Weights of a small GPT-style language model, trained from scratch on English Wikipedia: 51.3M parameters.
MLP neurons of a small language model. Each row is named by its layer, matrix (up: input weights) and neuron, and shows model dimensions 112-207. Each number is 500 + 40 x the weight over its row's rms, rounded and kept within 0 to 999. Numbers have three digits each.
Before each neuron's rows, "fires after" lists the tokens most often just before its 100 highest values on Wikipedia text that the model never trained on. A number after a token or word is its count.

fires after: " " 28, "," 26, "0" 12, "1" 8, "9" 6
L5.up1917:451337505545527520500517516477510451552492444499506575477464504537520443467504564522491456487422580526527548558565554445529498475472533530514463527505552399425489481538525481518451491475541443474507513502524475478547531536413592446448451497515563533441500474466491462522425572422597410503

fires after: "," 60, "." 6, ":" 5, "3" 4
L5.up1364:495492456501454516479473523464489496581532492486560549518522517435505463484514491515509461416546544543516484497490454530432491499573552483514537497563526454489522565498454419508445495543478462502531443508441446481468500559520488496516497452458490592511534496545521503489501477509553532537

fires after: " |" 58, " " 7, "1" 6
L5.up1394:491471537520514566547529487461533481483408541482444528585553524488501453549500525553522528411487514450498518536504537512473515506559483497519490499527437503514537566462496528541520519472409483544577468502567503448584492445503435535530542482508471497536434522473506503491491508485541515513

fires after: " " 80, "2" 5
L5.up483:537499463489484545495548468475516573583495463555452501428570442486558519568493506563505430556521485455498460526550593509466500465523524499530584531505510545470478534421537427497524512529417545558467549502511539507537416417455492545502476461504466513456473511508447470517608468470568540554

fires after: " |" 37, "0" 9, "5" 9, " GA" 6, "7" 5, "8" 5
L5.up1817:484462538524571541520448499535527575547520469463474529458447593454583507483484551523469484472500503633531480491579501483567429505576435510504476549471543501497511529507465534542479532463483481503524471499476455478528497463424511511540519491444525486493415432456520510514485518538506530418

fires after: " in" 21, " the" 18, "In" 6, " In" 6, "in" 4, "min" 4
L5.up2525:470509496541501534522549456534547464541535482476472530491551527509501470537515496521444416485524511438504538515525508449492536447471581457529562509493454507579438542467512452531517538481454510470511509542529555426544528488473503557538438434547485426459469610475589517469473496534526543469

fires after: " |" 46, "\n" 19, "0" 9, " " 7
L5.up1672:529468522477551456514534443426530460572450465478547477511489536432540539438570510522467502508488466461478478513468463506511423514504473454472503540485565555467537451401492454476460497532496480481460388510580436556476442504511483488491503503516586514470535498460578460533500454523495574507

fires after: " |" 37, " " 14, ")" 7, "1" 6, "5" 5, "med" 4
L5.up2349:419547517564498436466475528508479521442529501428540513446526514520499464464508444556458515553470498492510478534437496494465452464490465488509507520525439471447498456500485413486496616516474488495491465433516483553481523448549478493493549532518525535475360467458529493500512522469391528551

fires after: "\n" 100
L5.up997:585546446514504515493599515539461534424477482488538431507569462445511564508499455534503479516584479546525549501509511481500511522535495390498561427500524481508493464480543507503490456468490450543521492492538481524539556506479548494501546462555527502508455516507533510477461449526531458470

fires after: " |" 58, " " 6, " World" 4
L5.up2024:478507537478505476521543423475524479547471581481496489520573601464476448443424518530443498521448480462467549539475500537515489498507525542485514500540443513513567486474476500470457539590582536525507514521541544483480603487562478517501556509488538540519502426477536527491480452443534508424

fires after: " |" 53, " " 30, "1" 5, "0" 5
L5.up280:573488598537526521474510510465584506500518539471502409523431495509506463501432490553498447413436516518473509500487566541521548472564481571455486537567581500515490486461519497506529508428453455464467455491535473566502503506522472505466570544540523481578483528511564491484520534482525529501

fires after: " |" 36, "0" 12, "1" 10, "." 8, "V" 4, "B" 4
L5.up1191:513522414464524499455492417544551473506508476521508533432500520474445555541502506506494456501497513487450478494437536510451552501534466493436478458472468551513485541546506444587500500462469530448450510481556526528516537459621474387543508477518443537502525522513485518439470561505491556525

fires after: " the" 30, " The" 9, " gr" 6, "pr" 4, " h" 4, " his" 4
L5.up2174:507488457528462504579490520570510447482512468486448571420551522433444528494563513527476458469560602487529485522520469523505445486484615550503516468449530416532491479445432570542473477524431470531459467508536471478455486484537509560558531455566487489484445453536534532532486532542538446547

fires after: " " 54, "9" 14, "0" 10, "." 5
L5.up2033:458553508547490514531504563471515468444537485511484542535525501520515474491525505447491506548387519579539534505550410416529545498443511515501515496529549510448543437441476510556471471509522479507508523498530484443488464548459502565539519449491511576538472497464480499503531458491531483486

fires after: "1" 87, "2" 12
L5.up1100:488490535513425499507469470486495509448461540461480450492526499428462423477522497484439525528525475490472493547538483460392526439541464475499475480519515471470467533557452495549471508460506482484537502478501488566532467468492533425547509474549494525466557430509462415546547450487549551510

fires after: " |" 36, " " 15, "0" 14, "1" 9, "2" 6
L5.up2982:508513508548611509476455422563512479549483514525471533505541579519537518466499435549461500466497487512517523523507471486485565456475470459546455542528456526565565491479447528460488527476464499516580455417504512532460483456502472505500579533499492466474490455432508526544431488507531442481

fires after: "2" 17, "1" 17, "9" 10, "8" 9, " " 9, "0" 7
L5.up1325:501571435502500490446545482519510585435498473562446448464605477499470426484465505538551487517465511427501500473448523482494488540464477438509508494520538521467441507483435581449509538456500487470513541512507535492526492426479511520510514520494492508533489516555501479539475485543542467466

fires after: " " 24, "." 18, "," 14, " |" 6, " and" 4
L5.up2123:439495449494553435485493457453546491471508496455483519483464508492453471487494466543481448490437514559532534431563500483592406440473513509480454482480503518472535412454504399471519545546534501548483520541557588500517479505520518563555506505603538468498490591489471451526474473447504526457

fires after: " |" 41, " " 29, "4" 7, "7" 6, "3" 5, "6" 4
L5.up2317:567515438492453408520489491546547521553536504485619467490489509462499467461546494458584480508492460502456473478509572465478482454569527550452529502521604571422538483457529541508428502524504546539520494534511510527553472511546515540542517521507459425479503541479512502566462507468589513474

fires after: "==" 44, "\n" 35, " ==" 17
L5.up2285:510483574544503505451538480532456519548486424510512456484443441550537452472484547504504531516494502425500556460477436558472436534505419514511467466536546483525551510506525469497468539452459437489602480538547560461493471528498478529497436497474532462511471451494591520538523466568548489452

fires after: " " 56, " (" 9, "2" 7, "," 4
L5.up1661:483477563509531522496527528416487464463563540561521540434450475486504416446566554483538502511535545540484499500511548504515560537442504461466459499526521462543518502543505542477423471465481496492559494525485474577558518473450467484534493509509479527462543496422551493587504512459478459503

fires after: "," 44, " " 16, "1" 12, "-" 12, "–" 4
L5.up792:442393464485472481476503554608449428472567483461534495451458526519489411534477524528499430546548518531501520556507442469511531529491450502508541521536509525498507477551379476574479516541519552531546493449559483556486486422525482492480482518536548450464518464571481397503518526446516552556

fires after: "1" 67, "9" 15, " and" 8
L5.up893:563482508587515564503453492491499458503522479510453511450460456551483410540524528513529503470472487476421540517465537516489476522444525510457502524477408487535452587494435588467511545466507511513534484460498388543505485469489471448541503523498549505606454494516522446492532468421556514526

fires after: " " 41, "°" 10, "1" 6, " c" 5, "0" 4
L5.up1878:495465513476608513420493521512461484481523475460482453477416485506506439493580519509460527553448594470432486534514501502493488489526404517481528495538520461568465495565437433533582482508470446412527443545548469474482483569539455495497451434500493478464515504639541528533441504474468549457

fires after: " of" 27, " the" 15, "'" 7, " " 7, " among" 4
L5.up2476:506442544438445479485467501454508499550512502498493409474514454463488557571385487516553506547539458425467562525540502546580508518540531516514499525476516494454557388495481502512555506489491440524508545476466524504554506555522436439508513474485553496503484508494469510482418481547502445527

fires after: "==" 25, " ==" 15, " ===" 11, " =" 6, "===" 6, " Be" 5
L5.up1777:529571494532522522509585498504538456479580554494488508402466527484495519525462555476474550527476438362530453566483487504493489461535480542504519454485461511484530536488528464461455488495501463485487518507520667431504462503544500583478469412509435477533427492504489510548502545517545540487

fires after: " |" 51, " " 25, "4" 6
L5.up1044:593508515494526485578513422485514445562505485540482513496510397528642504493485464528439518438498435527498475645503464536512499572454506520505499496444435486499541479461520414491562508427489536517543523471496568537548513553490506439551483464445492465529463569406541515497497494542548475463

fires after: " " 30, "1" 18, " |" 12, " from" 10, "2" 5, " of" 5
L5.up2138:490481518524584461533442452553483525466440485522515496480479468502473470480527489532547521508498467536487572470529513492459494496468527458476518532584496469505485430450471501488495501427447555509547545475569543574529505477507464558542462525507543472499482431432469515544507583444524493629

fires after: "." 16, "1" 15, "6" 8, "2" 7, "5" 6, "3" 5
L5.up2901:502595614549519442452444468507481453507545498470507533433530430405424483418465523560459471491489477397565531511480496485577464547497395509472509428471530525556476484512524494526550542397469429475490598501532489492567524523505546491478502558506495540401500503521502537571449478542553520480

fires after: " |" 45, " " 37, "1" 6, "2" 4
L5.up610:566496519418559465506523453475540509564568550517421510469441484527505496463490534543446511446478531500492525458476485556505547437486532479505465524475586476550433557470478436514536499491471495548446529546550500477508508465502492504433495480449518529482494469562481509491442496474456516489

fires after: " In" 22, "In" 19, " " 9, " From" 6, " from" 4, "." 4
L5.up958:519430526495508455548567557466548462432589443519543514476509479479501509497503497508455511523512556472498463441440473527525449463605442491474545536434519435504494492435482475515470501483552457526497449516471465457536486508468545488486532569497490590444485473503526469524482511444539562471

fires after: " |" 41, " " 29, " none" 7, "0" 4, "2" 4, "1" 4
L5.up2621:583492473543481464481512504518517488505475563479444499559524526509544512495488550498483480428490559521547470559527543468542512480548508491575468544530532495500521461455455538490540511567446446506521487452571564520554509390467406492562517415507457521490472563433575548446439462454469467485

fires after: "==" 47, "\n" 18, "." 12, " ==" 10, ".\"" 4
L5.up2769:551521500498559502463506444547443530541478412536536445485493483520534519442392493431524498562444488501524483522388402494488540390454477521509524482582460445428480479528464474479488503374504438535463496413483507485525516564472512478439434502475505399546520504436542479456489504482541454514

fires after: "\n" 99
L5.up1478:498492487488543423477503440463486472465466452575483492446506479476508504489481599519445443522518538503472509527482486484482498531520493509503488429489490482447526439513522439431511467498476462503621403481529473430515529478467547558512526510510594508532517530493571517500419462492448477510

fires after: "0" 21, "-" 21, "1" 15, " Old" 4
L5.up475:515545495463447496553498514589520482585514533483476606507549560506502481498481537461543456477489532545521494572487509458489598513510491481502514515486481500457527468401514432460470450519537571500478475533451470547484527508528513487478536495505559513495457441466508503521549534508516421460

fires after: " " 47, " |" 32, "0" 4
L5.up2855:537453522438501448500472434466472409553514556511493459503490525491524507418484565600469525406440583451477503490419619475504592444508569538527458508505523475496561437510475550534483504458462531462595502541578513462498517492526470527426505454540499453546471545432497453511459539560552456575

fires after: " " 57, "1" 8, " (" 7, "3" 5, " |" 5
L5.up791:494457560489475514530548435524517472512492489513494470569504492473408504510561492483563505504553532512496498504484433447416473452542519425451480575543594473492482500447531475493527595480508564445407465550516454475540465521518491490582450557528451516476537470486529515427506465473552523448

fires after: "1" 25, " the" 21, "9" 8, " C" 5, " " 4
L5.up584:529518505559513579535473446507505507442478480501482470506457457524555451450551474498528534543458519465501536512535487497534473495468491553448479515523505503478421466449460547522509417496500494518483545492472462533477543512532472441512474477504512498531504481575453451483540549453483497591

fires after: " " 54, "." 15, "2" 5
L5.up739:476558497549505596474586506469471498503523508453460564596498524525524533471502387497519483445477460537509525472538478556511534512524491545420520424499565487456586491472461452538499481545523488497503463483548536478560493567465551552474532506467469513530444501493488571529520555499493470505

fires after: " " 60, " |" 12, "5" 7, "4" 5, "2" 4, "1" 4
L5.up703:497524473469504508487525528552451494518464538432446470500535528499444549465447447506477463500513468575521483463517491617464557519534465561523561476502489478484478448526492485498503506414539526538463516497531521513513573514563500537482464460567493484481526495518424508498499473498537471510

fires after: "1" 20, "0" 18, " " 13, "2" 12, "5" 7, "3" 7
L5.up1953:549591454477554523400450538488528436559503541523455545490487487526466493467455517582473473526453499503458458541473553528484587557514464516535520405467435502500496504570494452534465484520540448538528398418576514518536560478479513533487491479437526511522457468501489520517424535482520534509

fires after: "9" 39, "8" 10, "7" 7, "1" 6, " " 6, "2" 5
L5.up1862:472432532464502457525484503504418474500479582512495528512517567527469516410486473474471563470506483495546511500522527528437528512523451524516454530485538479515530476508500515526477582458517477508510490436493446535492543575455485459533468509526446460489523493497475518570486434482496455550

fires after: " " 57, " on" 13, " in" 5, " |" 4
L5.up2217:509472537533478463517563503500520483438514435453500508501542519497509463497478525496435511501449562427540426479416440457492534488554536446468511482482507482523461513522499417503463460501616508503491526521442487483544492555450512526518513407474490416520521535558493601501471524511400442472

fires after: " as" 27, " and" 8, " to" 7, " known" 6, " the" 6, " not" 5
L5.up2811:491522476559502531525505435500538456486453476480539518499447534622477491541451519504546458548542516557426489501495498548530505461431501479509564490440551465424474451461537556496425538536478516491442512556510465498473526497480514465518468484490544514487507475560514493449509405438533528515

fires after: " " 58, " |" 22, "." 4
L5.up3017:512461515477527514446503523520511498506517575543428499479501476497446542482414473498547453545571467523485486500471552541466532557528545518519474483544484505468536447570428476541517448468466506483523446470561472490492429543569518473481492501577523492439480496528495486520405542459470480451

fires after: " " 37, " not" 9, "|" 4, "3" 4, "1" 4
L5.up2767:455476432573516462429499477486531440498503480490489555480523498465472534520575461514516526550447482538426481508441473477561450441478500529563529458516444484509545480499485478442520458493494509474499503430550435468524461508627491439521463441590508492532516545485554513539445464379497548548

fires after: " Al" 47, "Al" 11, " al" 8, " does" 4
L5.up933:483449482474546537550542448514566465534523475454542498531501537558484551490515569464463544475533486457496457541449500513487574483531589496493578455527568493545482542509494640491527492469485496451437490538462471452485490497486559584552509519490588515472473467442527496516474491513454436588

fires after: " |" 26, " " 23, " the" 8, " (" 6, " −" 6
L5.up2472:443458509516472532529524489515465536499505440425525516448389451388553444541514541464526516490485513478483509450443495605490507534479517519513526476510486443415488468546436435456544503458607517466503428439512406484510452510556458533468552550518522475449523499499543509461453551469465503552

fires after: " " 47, "2" 9, "1" 8, "5" 5, " |" 5, "\n" 5
L5.up714:500492502487504539495523441564476552490533453505520521432500561470487470449506459495480487493491486504432499476436550478424499400511489461474474563454510536489464534515516468497538440493491490469494495452495479526560483373531568503428516589504547531449478528471476529429441474454526446500

fires after: " |" 33, " " 24, "0" 16, "1" 11, "2" 4
L5.up1156:464468508515444498457514495528478535482526595500447486487578556472461459405500552513512538425441420457507546470525514504466514463525456477506519480530505444565529535569458532538454541482482429485494425513556523468551485487496477525492536528525495497524489492515535467505423570447470485534

fires after: " |" 65, " " 23, "2" 4, "0" 4
L5.up895:540419541551450506504518446462499502482492528560553549523494566506516550460456484571521499391482467532522519527512481500469506480478454527540530520511542474495529487464555465479517504459466493529486539461556490506559528471587468445507503465477507409524495531462465568549483474446538507493

fires after: " " 26, " of" 12, " a" 9, "==" 5, " one" 4, "2" 4
L5.up2698:561515510517498538487501437468473388474447554520459431490560454437484499493501523548438532511500507495520491457435464475523425462478493487542520467530511451482538467467511436533433553466534533540537527538503514529567456564487508522520493468559481467443503459512551497545507509514514475457

fires after: " |" 48, "==" 5, "|---|---|---|" 4, "3" 4
L5.up1579:512491515525525495529501443423477497493465474515479509515507450459509465546395499507465542542464512539569534536522567515591491547461512505492489526551503488500484512477427465558510581577498544458452478416512559471512516492521460533503548472459478531500508475540512478541485495513604491415

fires after: "0" 53, " " 31, "1" 11
L5.up161:529446501475493463520476471555435498503526493492598517498501425551515506499489403513491487533452470484581530605507473551535560479540521527547515494601415550428558505530514499505486546459491464564520515428502554495527533463465452472487479487526508480488476500573451496484460487583577502466

fires after: " |" 54, " " 18, " to" 7, "1" 4
L5.up1095:432465503569552467538496463447480526451556548477489544498533570517592523480506483598527516512539470492521546507466459457519450502534492458469555462531514489498475446526485525538501520534462451469525461490435441557513570453540489504548492511537564492502456556449494585531531501433539531556

fires after: " " 55, " on" 12, " December" 5, " July" 4
L5.up1861:578468429541522507557529470466478525512525517441399518602491519469520506507521524487478496527509426391476481510537520463553541498492558433477611516509532543475473455489509573434491466574462458500526563496497508538545453431464452609583505478596467485478463583484503506463516488499494538505

fires after: " |" 25, "0" 18, " " 17, " was" 8, " has" 5, "1" 4
L5.up1134:503546533453543487500449536571459515440565461542480488469474478493514490539531602459545488535435539486522503428481459526458441570556518562491524492503453520448499479453480534431594515517527495506450499499554489400489461502527449481428575469454483499446492484454467430452499451512394515555

fires after: " |" 82, " C" 5, " Ref" 4
L5.up1710:570522500553461454496471475537531519476554565522454514501542516436567507541505429491512447398491478465480540534542522478509485426601506602481463588496534579459501527477476452503483502458536498520447443477516520498507546474474455547584506452518534494432443509385555585495479531518543455542

fires after: " in" 22, " until" 18, " In" 15, "1" 5, " since" 4, " and" 4
L5.up1268:523468502458565533525508503462472437423501493479503523452461440499545480565458532516534463440479515504443503554434486527520557447459544458532463487452476445481514555558463510577519477536500528520520550531504531492490498495603473558454391543534479451475506541499530491512496507474589490514

fires after: " |" 51, " " 20, "0" 18
L5.up1671:475513515479638509454463567439524519481555469528497418481442484569469464384469529471525493558462514516454477513460572501535479516504448526495458496501490464507529514464501537515507468425471532441438590505547502490556552517445526544488511490458485513473494530540549545519485475455471523548

fires after: "0" 32, "1" 21, "3" 6, "9" 4, "4" 4
L5.up1449:445512463543527438504425535564537523450567443482531513453580499523520494549572491494494552495461465501498491552492550512516591466551487513474522584575509469494419478485486465525448479558501551556552524466522479530413493491576491507490550508479543524499438532504415508452509533541493488466

fires after: " the" 33, " The" 9, " each" 4, "The" 4
L5.up2315:556507435548421509467516543541526502461526406523466561454528512496436495481539506511514436514548611464486532473419479541524528487473498520459508450467555496537494492517483424499513409513528474540499454545536538481484435425451492422545501504507457455515484488468527503457532449493538432480

fires after: " " 31, " of" 8, " |" 6, " most" 5, " is" 5, " June" 5
L5.up1298:513445566541520488514474490496534413509535430507495551500458473470491480474550516537518506513463509524499523456465482462543449449488482477533447524622526461524512497478511462491457538465497487517414426526497546588507444484558492467502512437420510551495461475498495526482458535508513453507

fires after: " |" 40, " " 40, "1" 6, "2" 4, "," 4
L5.up1938:494458448563495501536455458481484504554509485560504491435516487548527492516470559511531539428529481432413548431527512528473500458496442475530466478471529502459529531481490462585493466463447537459440439458478449504522523513552485444538491568528461469506590423439511540460416521501558531557

fires after: " |" 58, " " 19, "2" 5, "1" 4
L5.up634:527500497494506510464456477452441495513483487499519553470507612529463517455464454595477497523476533451525440583480581473454505582494514465444477492538416446438567513529450487534456529444558538480488495526544553499526561472484474495481566456460499519470466517492531500497540462460509449476

fires after: " |" 33, ":" 22, " " 11, "2" 11, "." 8, "4" 6
L5.up441:547496577542514528536501520488485457493441519497515484482474548490444411552470588557435549355471511546437542500454462511532556373455497483520520543440488498502522475539515487480506502438493519460529426502542492446549510490505526480502499505494515475438526504503542538502407503492444446435

fires after: "In" 28, " In" 25, " in" 14, "1" 6
L5.up1825:521490507550517515533512447507545527489507515481521534491486519452527522597473491471467503457496487439480556584511527524533555507510561513546491508451463471505462495518549518501507509540516470502510546479540597451510514512553462538476414473487510502532462571544493546524396541485531487474

fires after: "==" 42, " ==" 10, "." 8, "\n" 4, "," 4
L5.up2830:521405490494486551476512409533452476444543509520429465449506553515547469457576544525495525454509421498546506501501496497494508587474450527517490473533520524553521520436543499525499510478519472536557465488420502442529494536478495533569476479479458454496433510447499600518586490508496505503

fires after: "1" 25, "3" 18, "2" 18, "0" 15, "9" 13, "8" 5
L5.up2228:566466519580473417495481475528543566516468498486473511437577512503462497432454480457455445532507423433484513529499569465527540455494522450473466556503437396547435601484482537475497505438530523501540554487479472559525485471465501517554511482497508485497471533564525404510522491507529545501

fires after: "1" 35, "9" 7, " early" 6, " to" 6, " " 6, " the" 5
L5.up2387:516546548556521389550491479442583514550544464585487501487568482463541478517515477426497519551471532409515525542479560528379513513508535485572532494516535504451504474494513465482453521539473552466519483538516507501501499453521508541487534466491494491458511476512527502507562472525473517511

fires after: " |" 65, "1" 11, "0" 7
L5.up2479:445516525533527475544510492507477524498526479478483505515503507516491499514474546571516452468476507522490587561440537537556519478512483491457465496499437516482492484534487586529518499494395447488554461494531510565562432459506443550528444474532568496483453513521570544430465569516505508518

fires after: " " 50, " |" 49
L5.up850:588542471478474549429496479549463469534556502441475494454492510457467476512519603565544415553530514424488531531506519505449520495521512541530590467559538498553513494508527479605489445442459483595519498501520432501580577474478510530536516465529484497421479511490500491512500471588450501439

fires after: " " 26, " of" 17, "0" 16, " |" 9
L5.up2954:493483533547594503505409450504423550432540499451509473530485481471490467493487551490458459493465470490518563520496443509504521523439478482431493457532520497500498463548497470546514548420550592576496449519436442563494494478519490513400595471537522473491490559495539523466579523517510525444

fires after: "1" 20, "9" 19, "5" 10, "4" 6, "7" 5
L5.up262:527506528518535455474494525503503421528597449517458487488547460553538498525494526512460536488522555520510514553588562434531513498513483418450520465562538447505494605456562536503496423529499466465518609485545554515504434468512509573508522491445529558479396558554540479528500517579548510496

fires after: " |" 55, " " 8
L5.up2274:498523567509481514545580523536529586443474505443515536458491436526456529545508483488452494498469504498491455506456505559494446500510513511476456552422497464521443403428474472510468533523545466456510506522484491460545483447500533516570540516494511508470445520448502517510506521569464461547

fires after: " an" 24, " the" 13, " to" 5, " with" 5, " An" 4
L5.up1395:563445412587549494478542512562513505518501449557549458469506534492500476528482515533508441523525535445470460491423453519476520409426532422492536503465551467458573522449499539424579522536435516447481497526500506524485522563536532477521551462523524466466544433520613483583549579509526511519

fires after: " " 28, " (" 7, " of" 7, " to" 7, " in" 6
L5.up1934:576501517534439479479455480518494593433497437452489450414473516492433482594489496470469525560490469513552489534589482527498455602498435522478501518413546440520480423514478498446528492465517524548514537494458374423484422527538447487483439450550435560522512526532561523498564504453477450504

fires after: "," 49, " " 28, " October" 7, " in" 4
L5.up2359:529461469517546494521539550607519498576505465528535524482513502526520435455533539462552500509532490490484520535574477504512525457529566454497535530466509477439529539541501437505479475448452445488427548494492500448562504546545528514503431476509449518446503516495514495537449556471602505419

fires after: " |" 49, " " 40
L5.up1518:538468497503525512485471464494508541516524561440437488565557526499486499513562546488429582463516496533521520444556484461503452495539502474457461520466538459522445490553437476513468441508514467471556468539457450448538505517517418495518451473494443448556452575536515511472518472457459382534

fires after: " " 40, " |" 20, "." 18, " of" 4
L5.up501:488572501480505546514548503442495463584528505469462457505418455460528543571505562501512480510512604505532497529480449498493534536529529472528421475517500493545454504488492519519576401469462538568541516467572512553545537529489526495481539504522504481544446456489499517578442502552447535450

fires after: " " 32, " in" 12, " April" 5, " on" 5
L5.up675:505464502482541512457513474429452573477489441536387568546540494515505576499559408473447505538482471580441470563493471488463548416477571468465465497548548519552524487525490461506483519453524575486484514603485484507598504568440531555589494534528492483517490559555493476477496530499443504523

fires after: " " 50, "\n" 23, " (" 15, "(" 4
L5.up2669:434478467507497529537472522509526554464512521586502499471555511577439533497526556534496485479541438545451477496541445499534575416518528476449522480502522441490519455517490554553541479506454501581485515588504452494530422533478553460495481483491492572512541435490512572496515464519481467483

fires after: "." 25, "," 16, " o" 11, "-" 4
L5.up1319:482468540509525497457558501522474445521516473517443519424438522474442469481528494477484562480516568468537432484509530503511492557536539547498518546494521443476508549455506544519503589548445456507493465430533473507442524503483495519517494507479498552513503465558469440535471472535445479506

fires after: "," 31, " and" 20, " " 10, " or" 8
L5.up818:566470526556544445447469473575443494485450483459527451521495449547491529519535548528528498504437548499481498521424576524503501522513466480473523525476518480555501483444451457475524575484413494511540439450497383485557465377553497513547474498502450471431555553469444529524493519484500498566

fires after: " " 39, " on" 19, "1" 12, "2" 12, "3" 5
L5.up2859:480491506550596496495497463514483473498525440426487462526508450509481420550541546515523508511526486418529455498547541543550471414498483543457519449526464498499483487454479528492551485548553480515521485445538585469512445519508483540541545515526483483449416600530530547489454550517472504504

fires after: " |" 83, " " 8, "1" 4
L5.up1414:457422512508495482454495518488524463455497452559461559559475412493519545502481553489525495516429510497484535506419521471506551507529493497487531427518518466499470481473558542494479516404495476494593405462489457516570467503552457491500556470503553493504461565529550574438517471449509508518

fires after: " the" 21, " of" 13, " (" 8, "The" 6, " an" 4
L5.up3069:466524506589554500502453461566452520481585466466476507459497512523485485525634486532560459521469558493466504490544568565514543447514532449513481441582577525482477496496502485535535418542421470506473533418479531502415456456423489531457438469470462461526482535451518511556490461538481492498

fires after: " the" 32, " The" 10, " a" 9, " A" 8, "1" 6, "0" 6
L5.up558:454489442512462462487524464568554515594553496533483516477484520507478482500594540425548473461524516430499529519456477537485507521499459461498504491482529480491486496473382492546491407469483473510435485501464442539503570489528484492495493503544457509512453492497490458480509527540523421512

fires after: "0" 36, " " 32, " |" 18, "1" 4, "2" 4
L5.up461:546523564452522443502530485508545564528532514477492504425444490454551552489486464567466466409437490495537457487477556521447488484556424474518508468489540465520518469524444543477551541578478511520479545579475562547486489513437503535513560418477462526466446479455506444484473465568441480422

fires after: " |" 47, " " 19, "0" 9, " (" 7, "." 6, "3" 5
L5.up2461:499449470534538509469500438512534466428526460599500517485465487502526560450462525432451509524503485475403464493467505468527570531569573534539429466467461489487534497462469516499542578476458523492534513463507515511543469436508556454502431479557479509540529543445490479484450541426494493488

fires after: "==" 55, " ==" 19, "===" 12, " ===" 5
L5.up2425:487552501560521543453520439537524447458496487505423512451418469485540489448456516454523503597479482484503581544544520483479570524592493477591496536532534455506498533538506476547471486574482383549556539492479611580534458526492550564449460495506486493430531490530517526498507471514495468477

fires after: " |" 50, "." 9, " " 4
L5.up2517:569515521477481544510550518520506491482497477489512472469547488477535554452472560518523456536518543518549434487529464509504469482491521501524567586459491484496491540512547490546468499481471501547506508532529493485512417530470520457482461465472560467483459486504432529562476528479566462523

fires after: "." 29, "\n" 29, " |" 15
L5.up1680:561518505501429418532539488488494514518581517530512572397504529504579481454458418598455498465539445464481449507535512432537485470500508509480556466542516539497537479493531513460514442454542481616484475475513557517480489542476534504520540546517544554457477510523487514513459528505554467556

fires after: " |" 55, " " 28, "2" 6
L5.up1198:518444495530481500524509507521471509488518527473422523528424479502498566458457534505547530518461499472538467555513564478497474466466495480555559450506410433500543457469501508511561592516523503542442405453491510585620513435470493481506530460508541475478513486471511501435408517488496511412

fires after: " |" 72, "1" 15, "2" 5
L5.up2402:536496531607510535481465528479491539547485580464503499503533519466546562500548506570453540542468457503539516557509592562553463455496471534527505559487545469536459476408508535461524492451418509458522462477486529471561493450582454470454552460513466561491498558442509471557495538448471449488

fires after: " Al" 39, "Al" 15, "-" 14, " al" 8
L5.up2604:534527465480539551490515495509550411477590477539572575518537540587508486527536494517492500500472570453544449509481459545535525516493566549432558520512500485486423497502477576524491473506481465518512444557507554527419458479509506545524582526567473485501512523492512464501565490512551529503

fires after: "\n" 48, "," 8, " known" 4
L5.up1386:509525520506555510542455446491552583485421485536514518459543485520535541476498583581517469469563492551519506523470491459497458519527465488379549504534495478482494534519499462498475496458460504461507416445494444489493484511493552474461494472512467573437525527479486545481544485497497544431